Part of a small language model's weights.
Architecture: LayerNorm before each block, learned positions, biases, tied embeddings.
Training: a variant of Muon for these matrices, 335M tokens, 5792 steps.
MLP neurons of a small language model. Each row is named by its layer, matrix (up: input weights) and neuron, and shows model dimensions 0-95. Each number is 128 + 24 x the weight over its row's rms, rounded and kept within 0 to 255.
Before each neuron's rows is what it responds to, as a language model described it from the Wikipedia text at the highest values.

Description: Infobox and table field labels
L2.up940 [131  83 156 160 115 127 107 110  87 121 104 125  97 115 112 105 148 126 161 125  74 113  97 117 118 113 117 158 134 118 131 160 125 108 120 137 101 108  89 142 131 135 115 132 151  72 126 125 120  94 138 121 118 135 102 109  96 126 125 120 127 153 138 123 120 124 100 164 144 124 167 182 120 132 135 109 138 133 136 143 139 140 143 142 179 107 121 110  97 111 160 101 130 132 133 168]

Description: Mid-word pieces and layout breaks
L3.up169 [159 163 113 144  90 122  97  79 158 136 133 132 155 126 117  86 121 115  91 101  81 108 132 138 141 120 142 143 120 165 104 152 128 122  90 149 162 123 139 183 100 156 166 189 143 115 122  71 133 105 128 121 135 124 143 111  99 154 150 157 164 116 131 123 138 113 106 130 142 103 144 113 138 145 136 126 162 120 134  74 115 154 132 119 163  95 107 121  99 118 145 140 103 143  98  98]

Description: Start of person names
L5.up179 [133 152 110  97 123 158  99 117 114  82 129 133 106 139 130 134 100 132 157  73 155 136 134 176 155 139 169 175  99  97 133 143 121 108 110 103 158  85 128 160 128 139 106 121 110 154 123 127 117 145 145 145 122 125 144 114 167  60 133 101 114 129  98 164 118 113  73 128 100 142 167 144 135 116 137 104 108 129 101 127 137 121 131 152 140 132 115  98 105 109 154  72 134 199 132  80]

Description: Section breaks and field labels
L2.up572 [102 170 125 105  64 108 144 166 119 119 124 158  83 171 137 147  70 135 138 147  89 178 118 110 131 111 130 144 140 122 128 134 125  68 150 132 133 114 113 177 119 153 146 101 158 129 130  85 138 106 135 141 161 128 170 125 122 123 110 115 115 170 119 156 106 128 163 122 156 134 156 168 165 129 152 172 133 118 118  89  88 186 132  93  86 114  83 114 154 125 143 115 142 157 121 157]

Description: Tokens ending in "a"
L2.up55 [148 147 196 131 129 102  99  72  51 144 116 146 153 123 144 143 152 125 137 135 109 135 101 147 151  98 117 161 176 163 160 147 131 179 137 105 130 108 117 126 123 170 130 107 116 156  89 145 137 158 145 135 137  87 174  93 119 118 159  72 132 130 151 150 144 148 121 158 113 135 116 120 144  94 114 111 131 180 142 123 113 122 106 112 136 121 124 124 153 165 139 110 118  77 134 121]

Description: Mid-word and mid-number pieces
L3.up564 [163  83 135 123  94 155 101 142 129 173 137 138 117 145 155 144 102 113 111 133 139 142 112  99 121 167 115 121 129 139 120 126 115  99 141 165 115 120 141 122 146 121 122 171 125 129  88  90 122 142  98 108 137 136 107  93 122 139 155 148  99 108 101 103  85 119 136 128  93 108 149  81 195 128 109 127 162 175 116 125 133 107  84 118 124 116 113 105 121 118 144 112 129 171 115 150]

Description: Mid-word continuation pieces
L3.up908 [139 122 107 136 134 143 106 123 123 125  96 166 140 129 110 156 117 132 132 172 109  89 108 117 124 169 111 109 129  84 149 132 116 125 127 132 132 119 120 129 142 127 120 119  68 187 118  82 138 149 115 138 121 136 165 184 136 146 128  87 169 146 149 188 128 125 118 144 169 166 107 122 110 123 114 129 158 150 134 116 147  84 123 131 125 149 133 109 150 104 128  92 153 140 103 107]

Description: Predictable tokens in stock phrases
L3.up955 [152 123 139 118 119 105 120 117 129 132 138 104 146  88 151 141 141 170 115 143 139 125 112  81 129 117 104 148 118 115 135 122 142 121 133  85 154 135 151 200 166 137 136 130 154  81 151 130 121 109  97 150 134 119 102 135 132  73 105 181 162  84 136 139 122 119 150 171 103 140 120 154 100 120 148 111 159  97 146 132 109 124 110  97 112 103  92 114 129 158 150  74  81 128 104 141]

Description: Table pipes, mid-word pieces
L3.up522 [121  87 141 128 113 130 136 113 141 115 139 134 106 126 112  91 144 109 126 166 121 112 134 106 114 146  97 152 139 120 137 111 128 114 110 163 126 125 122 128 109 171 147  97 101 105 113 133 122 109 118 165 112 109 135 155 134 101 108 171 142 157 128 137 109 138 124 161 119 102 115 118 135 133 154 143  97 127 157 144 161 142  63 148 115 124  81 131 139 131 111 135 142 157 158 140]

Description: Mid-word subword fragments
L5.up558 [136  75 135 106 111 110 155 110 104 159 143 115 151 134  85 117 127 174 150 141 126 164 146 105  90 147  97 133  67 107 169 149 183 158 132 125 124 126 123 139 116 132 124 145 115  95 109  99  79 169 147 127 148  95 126 119 148 108 139 120 139 144 101 155 147 127 106 108 106 135 133 177 137 137  86 138 124 151  86 124  89 117 145  96 134 110 129  98 119 166 116 152 145 116  78 128]

Description: Abbreviation periods, name fragments
L2.up442 [129 105 172 119 105 137 123  95 146 113 134 106  94 118 129  77 138 123 116 143  96 162 103  99 112  93 110 108 129 128 136 161 108 149 184 107 124 122 122 122 138 134 100 111 124 147  80  85 118 134 124 127 157 133  91  81 134 134 120 120 147 121 115 127 113 101 153 130 119 153  96 196 130 156 123 128 110 131 151 128 108 125 158  97 120  99 126 167 122 135  81 151 100 153 133 106]

Description: Article "a" after connectors
L5.up467 [158 161 143 110 169 114 112 166 145 129 110 121 137 128 176 110 164  81 125 116 105 103  98 102 141 167 102 127 145 121 134 148 126 148 120  96 107 123  99 151  97 126 179  79 130  96  99  99 171  88 146 130 132 128 177 167 105 144 110 127 119 129 113 151 114 127 130 111 143 117 122 123 162 157 135 132 143 131  94 114 150 108 131 121 137 145 131 213 111 151 146  97 108 108 109 136]

Description: Mid-word continuation pieces
L5.up81 [ 99  99  71  91 153 153 109 111 137 117 130 145 145 132 121 135 128 141  97 154 178  93 129 124 112  81 138 111  71 170 102  56 126  98 130 111 189 127 160 167 151 109 119 166 142 114  98 160  93 100 114 118 126 124 119 147 124 118 167 103  99 116 144 125  85  94 147 141 134 111 151 165 144 112 152 153 152 198  84  98 137 105 116 146 111 119 115 138 140 130 147 116  95 112 165 169]

Description: Mid-word fragments
L5.up291 [103 100 121 104 124 129 145 117 141 130 127 131 120 169 116 102 140 133 170 121  97 130 108 139 128 176 172 128  93 120 137 124 119 109 133 138 160 158 141 135  89 129 131  86 116  99 130 134 100 136 116 132 151  91 151 124 141 168 118 120 151 165  84  92 166 122 116 118 101  79 154 155 156 117 118 123 140 106 113 173 103 109 125  95 112 122  70 113 132 123 121 141 109  67 127 168]

Description: Blank-line paragraph break
L5.up602 [138 150 143 128 108 188 133 122 166 123 114 136 115 123 121 138  89  96 119 128  98 114 109 152 141 155 105  85 133 164 103 135 151 128 124 100 155 124 162 140 125 112 136 116 127 185 119 182 132 108 120 107 119 113 104  76 138 125 126 120 149 159 158 159 129 123 149 123 111 137 121 139 127 131 137 200 142 117 134 150 167 126 114 130  93  75 100 164 128 103 115 160 165 151 136 120]

Description: Final digit of numbers
L2.up108 [114 139 111 156 150  86 109 133 145 179 172 147 127 122 138 149 176 142 138 121 120 144 123 156  88 149 169 126 112 184 138 141 119 111 134 141 136 160 126 124 143 133 110 155 155 114 140 126 109 127 157 140 127  95 109 112 104  87 107 174 124 169 163 104 103 104 105  94 114 133 159 115 150 125 142 139 113 119 169  82  89  96  96 126 111 130 132  77 115 173 149 131 113 141 126 173]

Description: Death/kinship "of"
L3.up227 [141 119 137  87 108 119 114 118 117  84 112 129  89 138 113 102 129 112 162  95 121 144 154 138 152 133 162 128 122 104 184 117  99 153 133  61 111 107  98 114 139 172 103 126 110 136 102 110 124 131 133 178 121 116 136  82 128 111 111 143 149 120 128  67 131 125 109 133 116 138 160 176 164 100 119 112 131 114 117 124 124 133 131 114 117  93 107 108 148 134 159 101 119 147 142 130]

Description: Early word pieces, table pipes
L3.up106 [124 149 135 132 117 104 144 121 128 146 106 162 122  95 121 116 103 111 155 146 121 126 100 142 125 138 162 150 106 113 149 129  94 160 100 125 107 135 141 130 165 141 148 118 173 127  95 137 124 155 106  82 131 117 119  93  72 127 124 143 118 113 157 136 154 137  94 144 158  94 180 110 180 172 106 182 141 115 160 107 166  91 119 105 128 154 145 118 146 119 104 118 150 152 154 134]

Description: Mid-token string fragments
L2.up405 [118 139 123 130 121  95 129  77 130 148 163 137 116 158 119 171 119 131 106 111 143 102 157 123 123 176 121 132 100 148 126 137 115 140 142 154 134 109 181  93 122 115  93  98 122 141 127 112 122 160 138 103 141  87 132 132 133 148  84 142 127 134 170  80 139 109 182  93 148 147 154 137 116 120  70  99 141 124 160 127 165  72 116 125 157 153 136 126 153 137 120 143 128 114 120 146]

Description: Inner digits of numbers
L5.up402 [141 121 146 116 110 111 124 148 137 123 116 159  99 112 153 102 129 111 154 158 121  94 125 138 107 192 125  97  96 174 150 174 172  56 182 127 101 131 155 128 128 171 178 141 119  89 120 143 109 132 137 152 108 122 147 138 120 105 104  94 124 104 144 119 146 119 123 116 135 128  90 150 139 160 130 130 190 132 142 147 118 146  98 141 148 156 156 145 122 105 167 103 115 155 110 127]

Description: Mid-word name fragments
L2.up579 [133 181 139  73 139 134 110 179 125 118 122 152  95  99 133  91  88 135 137  89 140 103 107 122 116 101 162 152  65 110 132 132 141 146 130 132 102 136 136 162 152 127 128 118  69 151 133 117 120  95  85 116 145 105 120 150 167 128 112 175 143 154  93 112 123 160  77 118 142 121 139 132 143  75 137  88  98 143  95 101 114  85 132 130 112 126 117 106  98  99 136  95 123 127 101 139]

Description: Table header separators
L2.up280 [ 92  98 134 109 143  88 136 152 173 149 153 148 106 143  95 130 124  97 122 120 180 117 119  72 111 155 106 160 146 131 104  95 117 152 151 120 127 163  91 127 106 145 106  94 114 110 114 128 137 150 119 127  98 131 111 160 134  99 157 124 118 138 120 119  95 134 146 147 128  85  89 121 143 141 169 107 131 123 125 127  71  93 140 102 110 147 130 155 148 128 116 111 146 144 113  96]

Description: Separator after numbers
L2.up314 [122 153 129 104 137 138 100 142 140 154 133  62 130 154 114 101 130 138  99 131 135 130 149 116 129 149 105 132 172 136 118  92 152 118 174 136 129 161 115 121  54 120 141 166 146 171 132 120 121 143 116  72 136 127 113  98  65  79 130 129 140  89 140 133 132 103 136 152  69 104 157 113 147  73 159 151  88 128 131  85  94 119 141 162 110  95 147  91 107 157 109 124 107 131 165 103]

Description: Infobox field-value separators
L3.up268 [113 131 107  64 110 131 156 101 104 110 144 117 149 108 139 103 170 133 136  68 111 123 126 147 118 132 138 125 128 134 119 146 161 128 116 100 124 107 162 146 127 129 166 103 143 126  69 136 120 117 116  84 138 160 144 117  92 110 137 126 140 134 180 106 136 118 123 129 121 118 108 183 137  86 143 113 167  86 121 128  82  87 128 166 118 101 101 108 152 163 139 131 100 157 176 106]

Description: Table header separators
L2.up596 [137 179 137 115 101 128 128 168 107 116 118 112 130 105 118 138 137  84 170 103 128 136 150 126 162 117 138 119 135 126 126 125  86 117 104 150 110 133 109 152 143 134 151  83  99 123 145 122 152 143 126 135 165 140 114 170 152 127  79 133 136 131 133 139 128 105 130 132 142  69 122 101 143 132 106 162 154 133 135 130 161  98 117 119  96  95 109 160 150 149 124 170 120 142 139 151]

Description: Compound-word hyphen
L2.up751 [111 115 134 119 125 144  60 161 136  97 138 176 127 142 136 114 113  89 157 174 105  94 162 113 141 128 177 147 138 109  82 167 155 121 134 169 127 101 136 141 102 147 123  97 123 164 130 124 116 153 136 125 124 167 134 133 128  82 117 146 136  96 149 126 145 111 135 148 103 129 128  88 122 126 142 144 121 132 144 146 141 168 133 149 123  93 110 136 140 145 109 113  86 123 157 107]

Description: Early word-piece continuations
L3.up505 [115 129 110 135 145 114 110  88 103 114  55 105 133 178 131 141 106 155 129 133 105 133 137 119 104 121 152 144  75 145 156 146  54  83 163 135 137  94 127 144 134 121 147  75 135 130 134 110  99 159 118 140 114 100 182 134 169 139 102 141 101 128 125 131 148 121 142 110 139  96 156 138 136 130 101 157  97 111 100 129 151  83 142 107 104  72  92 107  94 121  97 119 151  95 110 142]

Description: Verb-completing word pieces
L2.up727 [130  98 129 128  74 124 109 129 145 131  97 149 120 162 135 113 116 215 116 143 123 134 139 125 118 135 152 107 150 125 141 146 186 118  96  88 109 143 102  99 123 137  88 143 121 116  95  68  94 102 151 115 103 139 168  86 153 100 109 137 133 160 124  99 116  93 137 116 126  96  94  92 188 146 118 131 117  93 159 152 118 141 148 101  87 171 131 141 124 117 178 133 142  93 129 129]

Description: Word pieces, amounts, quantifiers
L3.up929 [154 100 112 112 126 100  92 129  87 143 123 120 141 159  77 147 122 148 120 126 114 112 131 121 111  57 148 134 114 133 110 127 115  89 100  97 126 154 130 156 111 144 147 128 115  99 139 101 140 116 172 135 134 129 145 137  83 137  89 171 131 113 126 111 120  96 157 118 103 119 114 136 160 124 150 128 140 186  93 125  85 147  95 133 115 117 137  84 148 137 145 151 167 151 119 127]

Description: Single-letter word starts
L3.up75 [149 103 184  99 105 153 120 132 114 125  62 162 122 126 191 132 111  95 117 143 122 138 143 168 126 116 127 124  92 152 174 138 152 116 116 136 164 115 169 127 124 134 185 113 155 116 130 112 113 110 110 111 135  87 128 126 105 167 117 102 116 148 131 133 136 125 161 115  99  67 183 173 122 143 105 112 135 112 122 162 140 155  60 167 102 128  97 124 161 139 168  59 125 112 146 117]

Description: Stem before suffix
L5.up571 [142 150 138 169 101 108 131 122 156 158  65 123 122  87 175 125 115  79 126 128  97  98 104  75 114 141 142 102 106 144 124 149 127 129 115 135 148 162 118 149 116  83 130 162 146  43 119 149 139 157 148 140  88  60 116 144 141 144 129 114 134 138 142 141 113 128 106 116  79 139 117 121 177 153 156 135 182 108 127 131  84 147 120 138 141 122 144 165 108 123  91 119 140 152  94 111]

Description: Abbreviation periods, mid-word pieces
L5.up439 [122  77 164 100 141 134 113 156 160  79 122 116 164  82 144 108 116 111 153 113 110 168  97 124 154  89 152 133 151 114 130 149 121 159 153 156 140 122  93  93 138 159 129 155 149 119 145 106 135 175 182  96  82 108 164 168 124 127 147 102 132 146 113 107 153  98 132 152 122 139 143 114 136 119  99 154 164 123 103 112 132 121 129 100 125 100  91 115 107 106  94 144 109 128 150 141]